python train.py --num_key_value_heads=3 --init="uniform" --init_std_qkv=0.0275 --optimizer="muon_variant" --lr_head=0.00744 --batch_tokens=[131072, 262144, 393216]
MLP neurons of a small language model. Each row is named by its layer, matrix (gate and up: input weights; down: output weights) and neuron, and shows model dimensions 144-335. Each number is 500 + 40 x the weight over its row's rms, rounded and kept within 0 to 999. Numbers have three digits each. A neuron's up and down rows have the sign that makes its largest values positive.
Before each neuron's rows, "fires in" lists the words (lower case) most often at its 100 highest values on Wikipedia text that the model never trained on. A number after a token or word is its count.

fires in: "time" 13, "by" 11, "in" 11, "from" 6, "up" 6, "s" 6
L3.gate693:411501489488575440509487526588484465484485556548482484441463497455454556385483495523517477521514495504519412481467472477433527498495523547552516482507458487515517464543532532480483554484483557503479559439524562492507532497543373534451473400538578554460509457471550495441526435488472580481534418545459562477525504529496494515500521494523557505517482435386433495454480440487524467560505496518488524451497565461473541517447427479476500490456512503497517501496543415488486446539509504543446493519447486463553481500503487526492521457479510462518462417501510465444464471499455574448
L3.up693:503519502532489449452512536482468488511528488506462469488491509461485472490459543466442541488560530519496545462453540433502440507511573546412531515553425526488567457518461520470490564553473484480520532462498538511564585472499464456417490491488505469482551439450459488460480415456465506540491471544479579494538458549485574455487515470502426574439507494542459512506516449502530517480514434478474556434506510492505468420533426488440490476500514486537453542517459483497558454534502493551485501471547506508475452508513485511514546511474491513557459533484535466486481475523454533455
L3.down693:386590502489489497475478539532493443475548481465533551512581486429468471485512467527506478564550492539562482520511507446539497513486498482561389529529490497521466505459494477506521505498513509577504441484479587479548444532510421478528542524442505521477486467500529484562499499513542532551476520579523503507462520513524515494427565585515558466517469536452416480435449437486501456450492466520585450508465472551480565462480516589461475442550563520519559475539496548510462447511487533555474481499560536535523536491530503489579502584517509504504477509419473533467512423541487471500

fires in: "of" 22, "while" 18, "and" 13, "which" 10, "where" 7
L3.gate413:505516528488391555538389484436430544498461448448564438544579428465487470481503529571521502473614461498544467557463521441495431526475495505525558451481505485434469466489491544561454494494509447511464597440439498514460544494482523544475450579562521532574487507509489576486556531513543592553524554587486527578475590487576475470521537473451524485535427528434485428472455518519482514518515577489478546494444462509416514485582482494494504462493459468475504526546560506556497452531527584446492441508497506475514497470429508550501453495497533516453493445557465518511511441506569463502
L3.up413:568620500484446492421449459513422439480584461551511573499446420545564526502479493510549464419459493448477493525518515488499450503474486559533483543525429476514516469498503476511515471562458559494462452456517429548543450428503553514549529560499544373541467501480472524466373412457504446521491487531483475477481459513461492564494498561507528499479584516466424444436500474512475519497415526515525506471494549469440486503537476455430521570485534512495505496503517521540495528500425544507470433519514499565513545482544488505515483523571459486523491443506556555522506493422473506413
L3.down413:474515504534440447538502482501526525437545490438476539484482530546525500565454490542476447448512508457534500516437446521495450503530574492509529506438472459514501521467490474455567548534537473471492547511427411518506540545504447551444492465488440442501526542453524545473486546504500464454472468504553482498495503486567517522453437582403512537513514532538453432398508588514486534472492450549486563534518509573484587491634566489478472535470481465466488520449471510509506556483519571524589506512499580480530489523557519520497539479517495518473527462519544519581448490514469449510

fires in: "to" 26, "from" 9, "for" 9, "with" 7, "by" 4
L3.gate1147:496505491430511511538417474457551497463501511459459531521488529484470466547549418417408526574541483505537520543432549474523502437443467479496541555496490498526509443552483438512491557483529498519467558512489541495514456412513475504487432451517488519563464456515511483507473537518483507536458540581509470515496533412526610518497494500500515526497495502506516495509498528556570529491561484477488524457504574434466470521574525441511479461535509414508469518493436514506400525462479539487479434477570540460486433486474470463465516539549425494516439532529468490511487545534504500455
L3.up1147:430467449470472504442413415520532516532504485487502598521465499556481522565515430449517519491491493486455416502525495502508433609499560533490470494474458564456521484452532464556613541485535496512496415486455503593506545435538501485431482485441452518513496514443540482455467523435477515578573531500609503456527521507468485533451450492471472517528503496537554476547530493477468538470531512436492491468390529486498544505520524479471510513475461470470441450504459431536487487570572581502512563555460483501551522502488510488490516504544506519522518512475519415463522536599463546495
L3.down1147:528475487520528501474570515464473576560522478502549489489507553509514508507538550550524486475478472481481467537492434486504536484555478547447473508539544468478429469508459517433418506493474465525452464446517428507459525577502483529528454501514526489432532492483535522549531498516528436499460433533436518504493525505538480494496499647477516500480521510451489509465489535507496523501461491575511495557547411507466488483515487524491474513477466468517514528535617579540511479514462414450484525538429507456485528480547492541506487558462549471489472517443457529448429476496491464470

fires in: "al" 29, "or" 20, "to" 16, "of" 7, "and" 7, "oglu" 7
L3.gate646:454482507549530503471481520483565506509586544557569527497428447451481493497541482572505492529497446482445477564516494543501425504482454460526501496468479569454540526524451456462600526512497520505477499529568466539553487478471544495522520436560502452490473443441503529483512474535530538493559514500471420504575499523453572539491481507520519543516541504487488471508587501529522558501387527491491501466512514462514505525443549521475533533446481571505494441527475450474523494488444455525479533413482637526463507497510521522467493492468482449515480476498515552568495517470506553495
L3.up646:437497461520475441427527495438511547496568513578513506531414503498451452509608501487506590530530429526501553574500555489525433480485552562526549495488502462544533502460505521520494518456429503601523468433546459527461547471504516575431513499495497461441418525549513535469516466513544522479515526483481480447580518504428509417420564515479446533535491469518507518480479499548451481528476509448452530478532523515501450527454517512577516540499480490482471517543531493411486533452468503500580448469447562497506503505478498446422414498530518446487465542520458466562510526405564486473
L3.down646:458509525573548502490526516440526485449560498557522542516460471438502529511534468534449473526470437508544519509461492555491491513513533512563424522520488487498517509479505508573449581516473536421394492483463542505511587566523531531473562563514476528449497504534491466474513493455541480577527470540478505430553461486466463490446537477502500484437498494499494544538535503553519459514527560423587528456485512499516489503492544496494505486512470451508436452564451588563495588465499544480518470543499533516433481553504464494454542512486457501498429514494470504477436528470464495538

fires in: "of" 31, "lost" 12, "for" 8, "with" 4
L3.gate182:503508472494472515561493525555540508481477486471504464546416575493458503492490474442483567477525511505555563525505438486461473622532529377525471560553531519476524475568471535531513571498547567522536464497475549489484438517549518508508537448453528504505514522462496540497446488490598460519484494502452471506496603514530451517453504530470510521475520517504489430501454536499462510520539427537474510528545495442508484536542469483511529508481478531578489400521565511544567526542422495552596388488470474473520512533520560519513447476540526525509432497445511524515453514513585562519
L3.up182:522547530472550437525516442491477448428438505475448513556518504591478551517461532467545480494528519554501562477478510505507486460586497483468466432495536494536460502563571478533454491544489541553472475554485493569393511482498491485579498581503573496522478480504505468467504496575550500501488513505419541572481495488468497456480589549552442528417538467507494603528547490503536459460433465527599456496456552506464498458475450569515458453579478486585514535504555463541470453549436550493526499491558508463539501541470503462479441565516508533492460470483482532473528470490520469581
L3.down182:459484478551473444507577535544588514567483456519475552505551425437510518457510560550469536555466494492577548473474483506531515507486501521493477384499515509517541433480510506479496545551573467448521530500531494484537487488456495506460534500449527434451548443535544412551475516546448496460553461532476444527496499474551444516537574473502566463451561515439545510523433547497430509568502484484505444490549577488508523502501441450437497500449516546457489460460444437476521487430487529504510460480478468506493446525463468582469478524514487508571515548567462501547531471535476462488

fires in: "and" 32, "there" 22, "where" 18, "that" 6, "for" 6, "however" 4
L3.gate531:543538544460444508506489477534429571429482471469562475479542450503495543567478458536468459478518521500532465517541504456490554526444496464474431513547491558448477450483537508498506535543409566495477498570513454564524523459509430419419523491441509465458468464474531478551464480475445518482582519546509521506507469452473484529420561503540451516530378493427539502485501503458434474398438561452527446496421518500447506554545464573540527555442504557555481471490526478531550519457464548464485524513471437513554516522550507453481500465507521558519517462502490451510491537495490530577
L3.up531:506424541513554527414536478480473524442582478468520513546549490501432497473425503535491546490472512483599522546396560506483514524442496404474428461491582524488537487503513512552522484549468510451493456612535542466420548551503405480485510510468552482471466503578573520542554542518479529492471525410467482518494516500496491607522478526499592481464496524531456599464508484470497544496521525475520485483479430514455455481530543533530495422493521477511458566455558512468577501440503492530494496516460451490497550472543427489522446516509467576537490507516486480458557528479549487535
L3.down531:520475532544540520549526476442484474477493537422467580507556499573506457559531473486564519532506519523546487496528504553507462453493536532471508482485528504557526440506460494539411537508452450564442532455500532543472577474506515549535473483543571505496501516552551523460464555492543515492456422452550521431465453525532493538567478538489500544516502517539456557533558538511602532571607490531433495453385543503508545512470531516494503481494519498535419558483517504435537534495505465464527459482460513539560538515477460518430491551462506554459515523429550566470591494583489500510

fires in: "to" 27, "which" 12, "that" 9, "having" 8, "who" 8, "have" 6
L3.gate938:499582557431452499460438493516475491537525550508417469514506493535436463450474538546518495532554495530504526552431539445538505452569487466506481395549495528502511513449547429458534476513434474502493475487551518516542413483517521539523521465484442445478507560536506503519486490486472533560501491512421557589428524484483484496494441552481457509496494498470542478550465503519478472419510544512485410527483496486493519579483465493560523483569564483489536515478548505598438486495519527535478491552506449438529464559557533500471507538564479479532467510527512484608454414529538482445
L3.up938:485545512449480526429571504493533481515482479474455597541432486446518438519491462494495508560522442590482459507435545512449464532463533508429540462526517565608543453507482497515537544520433520581480510484523542486482487444484501507535513507523510485507550521449417468528379492423549544464491465500452477531507527489451556465490463461518478536517507426517608465490521470548462456492417501420497395411457558511484506445542469465443496491499497507479493518543476484491485506523526594415494493429491513465519361521521499478536479510453525527542506505548505467464499413539468529475
L3.down938:499474451529449483473476493513513552535429469517454584493498399449523518529531376516491487453488509483496484524569453434513507507518524559440527493511441483490518519472500509567615483540462487531485511531458551535532448428540519519500497501514508481483474535510558465592497494533544515554525442473598520411585500478492500518582544547465459424478484498449485467506543527526492498544463437501528559546511526525416519524534497461530484465514468437468446469501497503512511487466516531486523470575476571482546536608506543473488493502515510425530556522448521470524478518537543584484

fires in: "until" 16, "of" 13, "to" 11, "since" 9, "before" 9, "in" 6
L3.gate621:502485522517464469492540481579534526543523504466486511535408494547443543499516483454555503493563482507527495470506444524431517564534497459529502563528488555570457502541470430512467551559451466484504529494542517481504456472499581514510528493441496489476514601546546543504563496510538424521490458522517483483506506470517526486405528533483513506516485523525487476427554474460477466477494515511463490454466478534507535461539513570502536557521472472462477458563585398479445428474499517483509558496504555553566475498460466481532487555620451499548458584443484488543479490468440464515
L3.up621:476483519506514478555467497524493547490397502448440483525462540436476503517459546549535500474457454544482517521546409525554523516498517478562478546539413499444508421507578433548478541464438469489458519499492495501460531552576502511521537478483483475538534488521544540480527514544439494438576529573525473514581526462500461519568495475499483522495529504556452545557520478504545531462535495521479484497502481432522527507567562522463440525507492553568534503463442472572536565479480452488444494530475451516478448562419476524481513532468532477496524474457500540518433549519433545508
L3.down621:549478466459459518504493468530483487568469453489574538475554517462539534526568508444542515541442526542494466465500521502497539470548493484488527516493474454519491518528520492383645432492466569493525517553454559563484508509465492520551450506421422470548470426521480517558516449416530396506475463506483491525470445450550480514495550526536501517546495579554554519476531529508471444490487518450494542519480429552460504525504459522541560512529452488468584447507453498435490473474467522407527507517451465459534406486512581435510459475538567540531483489529531538498468435505495479498

fires in: "in" 56, "on" 27, "from" 4
L3.gate794:486522475556579485511548521519474472446497479552519487531503470493476397511494487462584443476469505501557562479532478538460485480525476508577455541573460466509473419458497466572483551484539499475567500495492439488468497444537543519506552511553519496486519499514446419417554429427567520470499525495451545472519471456543473514484539505481557573437498530541494582426419496543528464487481562481476461518493493436578481496477496505562478532495461474525474488491482496519541517532460434552470506455501465551448436433509500530511568515474479467537540477504472516610504520503516500478
L3.up794:449450467549487464530510569482567450473487532438452527470486489513510487517473536553457488527477474498538521491407463448502517454545506525480469522465408534516384438516531460491507529482513502492466522518536467508489475542442477468463531486552487495471439522480477451480544541523533504539479477494493507512416526562521484507423502531527531541426485511490569523529558410516441472489493486580463479525420577484564501523519487476516518555541445519513482537495499502543514472447481445541497458530481572528521580543475399505470483477504518449504443550484435525480510460427530545556
L3.down794:506557488476516448498521517500531507522536541487559486533470450496517469487528490490512485464468503468519564505551518487438452574521494483537518352555536506525490472447427504531474410487485525470556516492457546553443443575467499553585499488447462548499528500498509485481478511535514535471496520533509539488567494418497485506496490531512514563515452483477490538490483462489535511519432546522474527491498469466522584461558487447565512498470488558528509496507479511527482431487507510476510501510474496419487436416504506523520560508509437528481558453562467502502555577485475516481

fires in: "to" 31, "from" 21, "even" 5, "not" 5, "mankombu" 4, "i" 4
L3.gate1029:498542530489531520535505531500491506432510471542512481573572497486507572556505481467539570585464480552485529507535465483544527541408509435445522451488516555516446486473567525429478527459613505433499489505511554464482613533492523555475470424448545456446501474496508528495470467478544495499495446492566518502492538537528470579485503559451497513465448465520528556489550461425539481464496458509528535551542491505470448418525526517478492484589488494556507585502498511576549479451376531461507530499416483474534527492454491511480531440525539480533487514545451464498458509476488475423
L3.up1029:467451444458454492511507553473485497428425479544482458485489567584556519536469540574569511586457485452497497455521525521539506494540517457491575469471498501467548475503549540490496489494480543521533418505453526556441524476564536480404418489500528539489529504451458528517499495476526542544546488494550497475506483545502492543546443468523465471582542463505461546487499529475503491542478537506485485550440504527465451565519496526486505527450521432468540508538496538460483416480501505480550486506422425584477458588513512492475531485461528550481450542492501517537532488520546483531
L3.down1029:454468515465487519504426504445666493463576578462501454440460492551477513547436570518466484467471512444513521533499470509494481471475515487497477507493494458433473474508509518494518508478515539565505539496520546473475549437535494517481469454490520519570497556522458514475469529459460531491497422527496484617472574524464456516535550490491474469508522522478508528467467445553514494536472429476472446491510533421474492519574508525549553462440547574533472531446436494448532549490492497508516540531492495493424510480578450555465541544511504480508476455493497488487509527481561463481

fires in: "in" 43, "from" 30, "on" 7, "into" 5, "of" 4
L3.gate557:566518567495559554448451506503530518451513516456477518521530429558474515455522453478480521502466407482460578497572585560536519489499581452468500483404419517471511526523464480446452501458537503492476462493471436561516464521489514507522474519488474545553461494447552553465518531530482460535484473490518486513577510403538471506523456448497486566487515461512524507492513449475465499585573529468459477503514496477537507524459508469496486527487442520619536557468545507561458482545449480466535551553443522586492537525497514550549552545485501502466484484502476490427526540489434514534
L3.up557:509514555539483483451515519507450463520491476492463516503425472512506543569565435553491519503395475439498528464487555528547510548540483443505434520438427503471505497500546449463491477541477466469451505455424518449495525493494513396420468509538523449566459491519540496433486427508455452450417505552535538506499526549469467575501507492601551476540576537557485460590479530443535494488552466497485514507531504505499479518519554462461506570527536557448457572513514428452438502429478550502554493477489520440493503495515507531532412479602519513438534454447584464523536519537481505474
L3.down557:454555462505543478543432520490460536541567522491452585547513548443545466456510516440454473493526567484495490497481423468482473459520604548496520456501483522443511561518528483482467419450464503502535461474514468421513380525495527507548479432496458500511565547509528488508515476449479461517467568455526470511439487497556521440524538499529415432480461447500447567492496523461485566525503550519543455482440475454509570508476440549488467547519482541472536474459452483475401507469480464484460508541499559498473512439568574511503528532509521570483430501508485471452466478503510417592

fires in: "that" 29, "of" 26, "which" 23, "for" 5
L3.gate266:550526504537470481510472450593533491541446542523460474519480455547655500483565437569466498500516513485479491506506490460572545488459489533493495489488488483501516455468448460504476522449477475410530421441517503522495538526486598516457523551466418487552496542458484529496516419544474520572509472535491463530457508504526467506453518521416561484506477487483505488505434522477553457506417575560469501509554522525497523578427478470505533481463463523512448545582498506523465556545536560543530525519553532548565530539544512419470411467430487479471509537429393515551508500487466496557
L3.up266:535540454468495490441386515524569516472461542371554519465487503468517505518440507497528565548509472492533546530491548538468501549533557472541509472568523556547530489538519457517422497480550473504514543446537556542528548501484552560484567454520478443514510510521435569467430489454521454502510529505456467505555490469453557550534574504510476474448472521505563476539492548492448520516512477518493478511555461528476495446591481437550476509519517517505461460490504555535468518528492462567581409449480478549517572458508380559481531562528502446541476466537476532432533517485479523541
L3.down266:532530586580471471532501532523468577563481490471540614558502480476474500499527530542481448462544541491561510490527546464452549539527561528514455473517490393500474488478518452583407440568499577535479493402503468568519488548445543560441526487565461478430543539484495530522482449515407525573558456534540411409520502438547592529487503453503496528459485477529533554479545504508469443518498550504450504488489496541563497506440502564493475401493471516484468487503499465529495491473547491425575436524490506527539564532493539482486546540466437526570467525537499555537485495533511580548

fires in: "to" 32, "in" 17, "the" 13, "of" 9, "for" 4
L3.gate798:491542522531496542404487473517491517511534530498477483545516529527450531541482463439526423563546511513504537506541454437525494438521442543534540496562567471487489571562554501535556554506462453446435530485441452456509545485480483500448487489486497533558442528400408512500451552430553538534527539466497447498510452483449491441522473515495503573527567602525463490526559519507519510498486441476560482560491536444508483497524574421502474493457536489489435488491478483585487529537561523486476517474420479575451524544470537567486461462514545544476537511486484436478470583486444519416
L3.up798:503538522578550443431557553501495521530487529500558455467445502521475521558498406475452473487509425471454542500436461499435534539530585492542470459603456419471474501499484507460546478584526507507410479493556547509519469474564476419549464524486481500533462507539450548498481516514509500489562579461521468466518467464499404432523468508471458546438490482511441498517497536546475506472518492523519534550547535474564498453445519536483449514429496496504449570481494504457534472514492448446435510467441526504500540483524484469498508528509513519535582481451531537521596526526567501535
L3.down798:525459508482529492526459490547507499490498528531509502511432525532441511539448502464529466520478478548559543503483539504510471431460516500478465543539503601485522523495508488494324498493500549491477536519472471484521452514503484594427466462479456514508486490524438476503547560556492570554548587427538456455523506514529474515555477453520454512479546413589558543514558539544555520470413513491475505525462507432481512470468470477473477506533481505497463501477511502570478476541429518482546484513468540455467419518481480510410437529456503456544445568518492534482435610438498486447

fires in: "which" 43, "who" 19, "what" 17, "that" 17
L3.gate1028:535563527462489540531538561566542478473509517502479509405454525466577465482479488497530488542537502565491473476470492501540517506533452527535469386554461518486594407469520451530565456521429541406484511497529472535479480468495509588463482550518485520553477510387446503548429534502508545467525528506517480495472489457427505520462453553517469522489525471477521527530492397541484509550514517531546506445532461487548480540474559506581399552482526392487473515491469424527510481507510482567532514457444477496553498571514530539482488559430497468506495496551445477492507494459461506448
L3.up1028:540481456606526521463491565480556473402510518495519569558482497494471422564512506618573425475559456462558456512510518520551481534487476473461423484487451456468504489462530477385558543445488496533520543505467536464483454548486515555520510493518459532570518530540454501508510527499492512532515515490516530475523514563453493547458532529521489493517565511527524515474478468446519556473449466511514588492500567548524513564578523509488431548507458497499493496533485560529519516522520525485520528470504520461467559582422505467487460423506415508470558499515495534546527438479474506550
L3.down1028:546516488513478573517520560515476493501440488502541538445445469441467575530468527578511505508514516526503523548492495530477495430538505499470530451536522544540607476458533449463592513485479500460531537504509521492466494475501530528563544500520538541492454509502447511444575485468547453525469521416544446560474500506537423514447508517584510528461527516508462497572484510451476512568474569463457463505514548538534488536461487539531472499534523495535528465511521513451568498463404518495462521392559497487539510518447491500518536471474495519476504552519510528538425489455482485471

fires in: "of" 30, "in" 17, "for" 13, "to" 6
L3.gate584:512500453511544517519509534477449525551495504517495452500511523442521574524493585468459524494489471483546513535479522451516480516538524467531510499494488485484472477425428476500466499505489496482507568481550513542467502546514529532443486543527482487518477461445530467447504541531499519450473525486583444543500527548584473540535553508422440449559477558478466561496477536478516481495450527564461503575447544514491535458535518533454497520546462556467485452513502471587470441518512490579472475533456463526523396436459505538516472532490588555548421521495513496466506464523478521465
L3.up584:507529490424514472498528474536552532433521510500466579485474558467600589475577520448444500523525547509580479592469543473435526460466469470462438462567495504476521489487474536489471525495427555513559535494505483473474455471496464537509502481532479477591498466501507543530505545468503485462538543441533561487509521424511468512563505464558493444498479454528519409408444453537486505450514472542543467527437504418459496509513551533491439512560441508493417513485561494541491510505564482541415447470465585479520473522414495496527480517447500484505506507511476506463454504484531482475
L3.down584:462476464450500489423521447504513444450479485420483482478503519466519512408558527567520431494533542478546496481475462538506457483477404478511494515545480490467515469511504555486483512487480492461531518433462516483502537498447470538608472561502423584472560507474487494548477535479545435526510533505486522542455539407523531473463560502525528459470460485533561500455533429482571465526547465552511478444511535477432466559479503492487601428535486466516483467547476459488495482526536564512496443492503470542538565509509552507459519508561443459540513487478493546503505492439498533467

fires in: "to" 41, "be" 9, "for" 5, "of" 4
L3.gate351:473404455464505511473484510529515541527445513528493553507470522517466561493519497450506463504518525424416494453521528447446489479634513468499494456487465472518528456524504568514505465517497525455595452469452487546536418527451567452472473418500502472502514530540490564476520594531440461509571477440451540455425567480489491450542475492399539505477448469428517459419484528502476503531456482542460530530489551395546558427504511601565570581540411501494517464557496439511492459539535552539498490526476507556497509529480517519552481486533470520510439505578518502516489451499511491568
L3.up351:442500493471500521494495515505581468475536468482522523485425476423487481593503505438484531445507528526467513466511436489513519548438472506529464561480495448504470536589475422532522463483459546466499529452552513461473419471564492507571522509502502480504542464474476540493464509461472497496470503558481530414501519491505502488499520466473535463439454565424528520515492438560496517512508542505512535498454476473473536490492491456509527526480494542517492484543510505574475514485509537495503528445460544459487485466484516496484496549495526467495518585545491516506493464524538510461
L3.down351:501486492455544482574510440530471415521549567482490481543504491527564476563461491538511476560484572491468484496475542499517405445507455514515426504515501586459532449472487453481549564493461511390485478511538463496507445492480504529462516472491453460483522433505531521505535471549446566473483475417491533447501514406510517547482450448482509495521539452472466532502503485542535462460474474506531459472581505510449424558529467482509463447494496513533449433530556509515506479492453474537429511481459468483593569464521453518504518499549437492495499470547454492477552464498506528491

fires in: "to" 31, "would" 12, "will" 7, "was" 6, "is" 5, "must" 4
L3.gate1290:472393494436543521525529532522450570473501546461504528482504536484442564487504426475426420521484462434475465477562533452468500496541540517542490491486529521426457516491537493583512608567500499448508494544487540464475473522514568439554472491514519500513516502530446520545518466439585539426445541457521466458488444446426485418459490511543497501494517503480435526465478493552522474488518460507513547493460431482490583515424488453464467444519532579486510519521504507408555484499476487501548461464433537543534474516568439543494524545477550489451538570512567517492466456479457513502
L3.up1290:434499503511464437443495500536477496534416503487568532500514595506587495525451506508547527510441433580540485474525501427410471622515539477447545481456515525531489473536458468561545511372495447468510515518476537517508566487542473400523510511464533464550560527497454490467492518483435489529523511471514490489495543486488501505457470464430591452457496442458504548569480511521501500466473513601574437561502511478532488515456494546473461470519527462517460515557487494452444501484503512504481509511546449515622477597527532521405589541470493530546556472479472499474456464450514523463
L3.down1290:525563494499497566521503454561498446508523493522503481585460483470496489509497516539519520496548539556518561465469497472608506502489494474542444502541501498492484543524508516452487435438421487561518480506472451503489536414465561531510466530507565553538445584468522447423560480576519524530531493541549472498522544541502516476507458502492516431500497512557489479518529464496506618573531443508537511512546545399500430484502595494495461476451489445572458515507446520489451438524500517504470443535577433473489449495464558493438570466464505457504393532509542402467438471463470465569

fires in: "on" 21, "for" 19, "where" 7, "from" 5, "in" 4
L3.gate975:496486564506545460505457509496550497438479512503429533399517501424546490471472475533484541472518506450534446542413503460489541558562539517492498436554519460479523582515481524489490449440393492367519530533511449506480444556476538486556481558574529527493446456509422475507489553438581489571500470438500506526442516457477494521509474478528536519545440534510563484512412490508564514509496467501497463534525517480465478472480517591570462584510531506484441522460495558447495525532512479529537461551473527538549555520547506543529578544517410459454471507506471515487515492545509573551
L3.up975:464511518453482427479532469535516510450504571509467500488507541549487518533463494487480575523543493535530546520459507466520474501449515478479494466453493530426565482536466534464509466460427507475470584445497478466368492564565394525494505545513552475448518469469486466533512530543496423471430483456455507434514500586480467506493549531444496563457485550506506552445440464487471492503485462541468464535513471538465559473490500465421421449511515493502479537515459579466497497447499552545477457443531476482525528435517511457500576485481452517477475495543507426465561574445500565510
L3.down975:462500500462530472489506503431538618458524466477537442432475523404484499469519519481596467513521500501447469490431587475411518509468487498519539528492529481547546456491519551541448473451510446449525412493469500479570492511538536447555531508520534512480578506430492521512401541520457541460519482499467487486504419483480520569516493448460555495516481554525547472465550466524511478512461489491540502512531529476498434476453526426527519485523564441446475481532498431481538505568507473524561493484440429494469479486498518491563462516455443607507496462546503479424566482502520483498

fires in: "of" 35, "the" 22, "called" 9, "as" 9, "at" 4
L3.gate940:584514492492590571450478513527477509499567503531469570505496568498476542471497474513433475484526509545525444500426530530486497495537546491485494447444526529486464527527610592540514496564504523499538544500543525542538550446450555459491487449516526597581502407473513535492570537562491543507526458566499509495469532463430495536514507509498501565545556492530541530504499437551504463514513525536488461487472475443453545519501630493515442504480464477512515520517483614526509432515524496491515520533512514479545525533517569530425477512473477530444479511491525508429541577507571554491
L3.up940:517538409515518473493477538518537541514574522489489490472472496528539546479470484390516564541521526482489540468549453540490525575497516494516438559546509484518503533499521461610572515522447532460479476500521477510475518529461496460520502555485426562536551486454487562506480471517491506504443435538465516491439530512442473479471473479505523469568555465527572536491503515591547510580523534525483542532448512496504417515476503453485455520552493487475529484473568544479508354540470571465537556430434494491482567539535485522599521407452552439508547528546536480518533472507577441535
L3.down940:525536494497500590515545468470552552487448433477555533579463500447538551452523499509491513472500544524511525549428496518502487594588520543510508461445517492451529521542502502466461486547511565551496472427458453442462464464522530489511531506529584493461546493437497485506474620563505538515531553495519547443440450452535485463501516486565508433519461522537520493527508465578521489488525541478452509559504521564549551437501500563435504516510560477502465500455462486483507481431578503539488480499510481554435516401572590505416440465571395528458449479485456502415456506464558480571

fires in: "to" 49, "into" 15, "of" 7, "over" 6, "left" 4
L3.gate1160:554453489521465525426506468494515456483474477461470524523532459448598412515551466473545483457480509528529470460542490488554494543449495470497463475493400488428543518489468455427412536522518502523569486449578464521564452494540529448500399536474436605514487504473514467437464484514506442472472537551486521522531510427487490520417501509486443516432556454510548501462489532476477547515520526484518478491497619468468474511470456587544467434508521591500568494526447548528499498548561427482534514471565501473532498497549492555471487484560549525485540518415513496477515460483490495483
L3.up1160:520537576540436509561501503471465483543495552427426529478480470444501581507476462460486527496528472474469506478431507498505530510494488509506540498422452515483507539433578458592488508495472436507448472423482561546546471396512533504436408419518513534467519454515498424505503426529476459512502449489538551488501517478504482498513529505522511517445506497556484454475464511510549547463553538588518461583513532540509585563502547455495570506509601515543500518487467492463459504479559480526455481446558442453569567524483547482528515486556520504525500536503475558531404499468460438506
L3.down1160:455486513566434473521465466506447492584439536504496511547517566492519486553508548499536480479502519503455518501432440538600557506463477474409508526524451483559480468516514517524486524494529580546563458437436526498504575417487478416519509492529477554537478511463423548487446487474492524510455452498583530506525419462481463466478439539482494480428544539522492532522538533526470542514409499499458606486562600427509503477502473481483522419475513556485476568486438468490577448505486519526555550524553542521486512437491469530538552500493535526518543440449511489512478402502547509492

fires in: "is" 49, "was" 8, "to" 5, "are" 4
L3.gate1024:501411542605489488471484539531492576531457513468565488486528483460497521501537523491554462452464438574526520512500502502490503506515467508456479540521446473478529470492525533509516511467453439450485484536519590516509460456577512455521525501491468593408522568562479510545501532560522501496461482521435532444494472456497506489472533458477551471543501514536527541432530483464455531430464525492517530548472551480505518427550499486570503508507498579514528513490583450491513525554581493543504590485555453478467511617469478434486434503461479520452523526446479511488494450452484525542
L3.up1024:456488549492461451462476417537479508528469504534547431457472551457439522495555545486538493505465518500492535471517527497557537502512492512421467442534458461471525506512477523552525423523520469443485580553515579516420495462504444421489472495497479547477405523440464527486497464539506446451493525551479467458490482466511509508495515510542507528505495495430523509495533479556540534466464492437476534455540574522547522465412470411469470446487529541418483496521510456495553523497401535480540517522488498531498550568497472470447541507445474471546519401492489506445507508532467510469
L3.down1024:466532515497501478504506540545436463521425558529507504457461504574492524561490504447477494497521556513482464516503527488537506523449425474577433432485482505389490497542526593513441526547525470586494527509486433469541496494479420498480496465474504541437484486479545499478538510472524541538499594448462547540452407496492495470509511557500531469489421478508486487510451496547435544535541538504560528535497524513529446542467513489506455465549456501512519474453474487487520514509517489486537495490558492518466514520537542492541553489453530486477451517500439541532565393517530451552

fires in: "that" 65, "which" 27
L3.gate1116:487460470509562483589550556535501489517503507495545552544487461570451482498494479479616427503551507443458492491620473440532489483503544476540555526577498487534490451452426514479524470517491505428516418501537461479551450522444522502462497494504511414462574428507497550507527509473534488527540474441546502487529505430500497490518540513457459570434501500453426552506478461536493443465482529463450507485456526498472456495433520473500382589470463501541485450509516429513434490516575496526466478447527509527555510515513496525471497545489502499497474418485474523562549535540514485487
L3.up1116:474519455506437533449548519515527588584503473479584460478516493486529532479439442505529520421459463518536505516471539529494475525547487542554490536526577470457513503560478537408518455439442499522506571535483544534521497501505453543507576486534488523521510512531438464509485510507445540481519491492572391501461503465544525540419551449496506498497508448454439533538429530454401494512516526499435596462512494488540501497573562538523491472438470510451527492521482542481521507457501464576510502497527478442489506458475434482398487520504476534523502507522473480461511539492430482594
L3.down1116:480534454485557477508439460562519494490612555474508458499517524532465500516530529509483447427616457513490488495515565494526525513482543489511478494493485524482487489481482493560570440485521601434454532469448516578512547515486493457519467546471476509540409519503485562497525508427493529415531466529487567531452494556463422509498472486531434411425508511526457530497432457477483615515437468485490508467491535559492562442445483486496555450537556538467439595499547521537554478498436553531524473474537451560522497489486516501456531481506432533467473489540533518517488444522473525565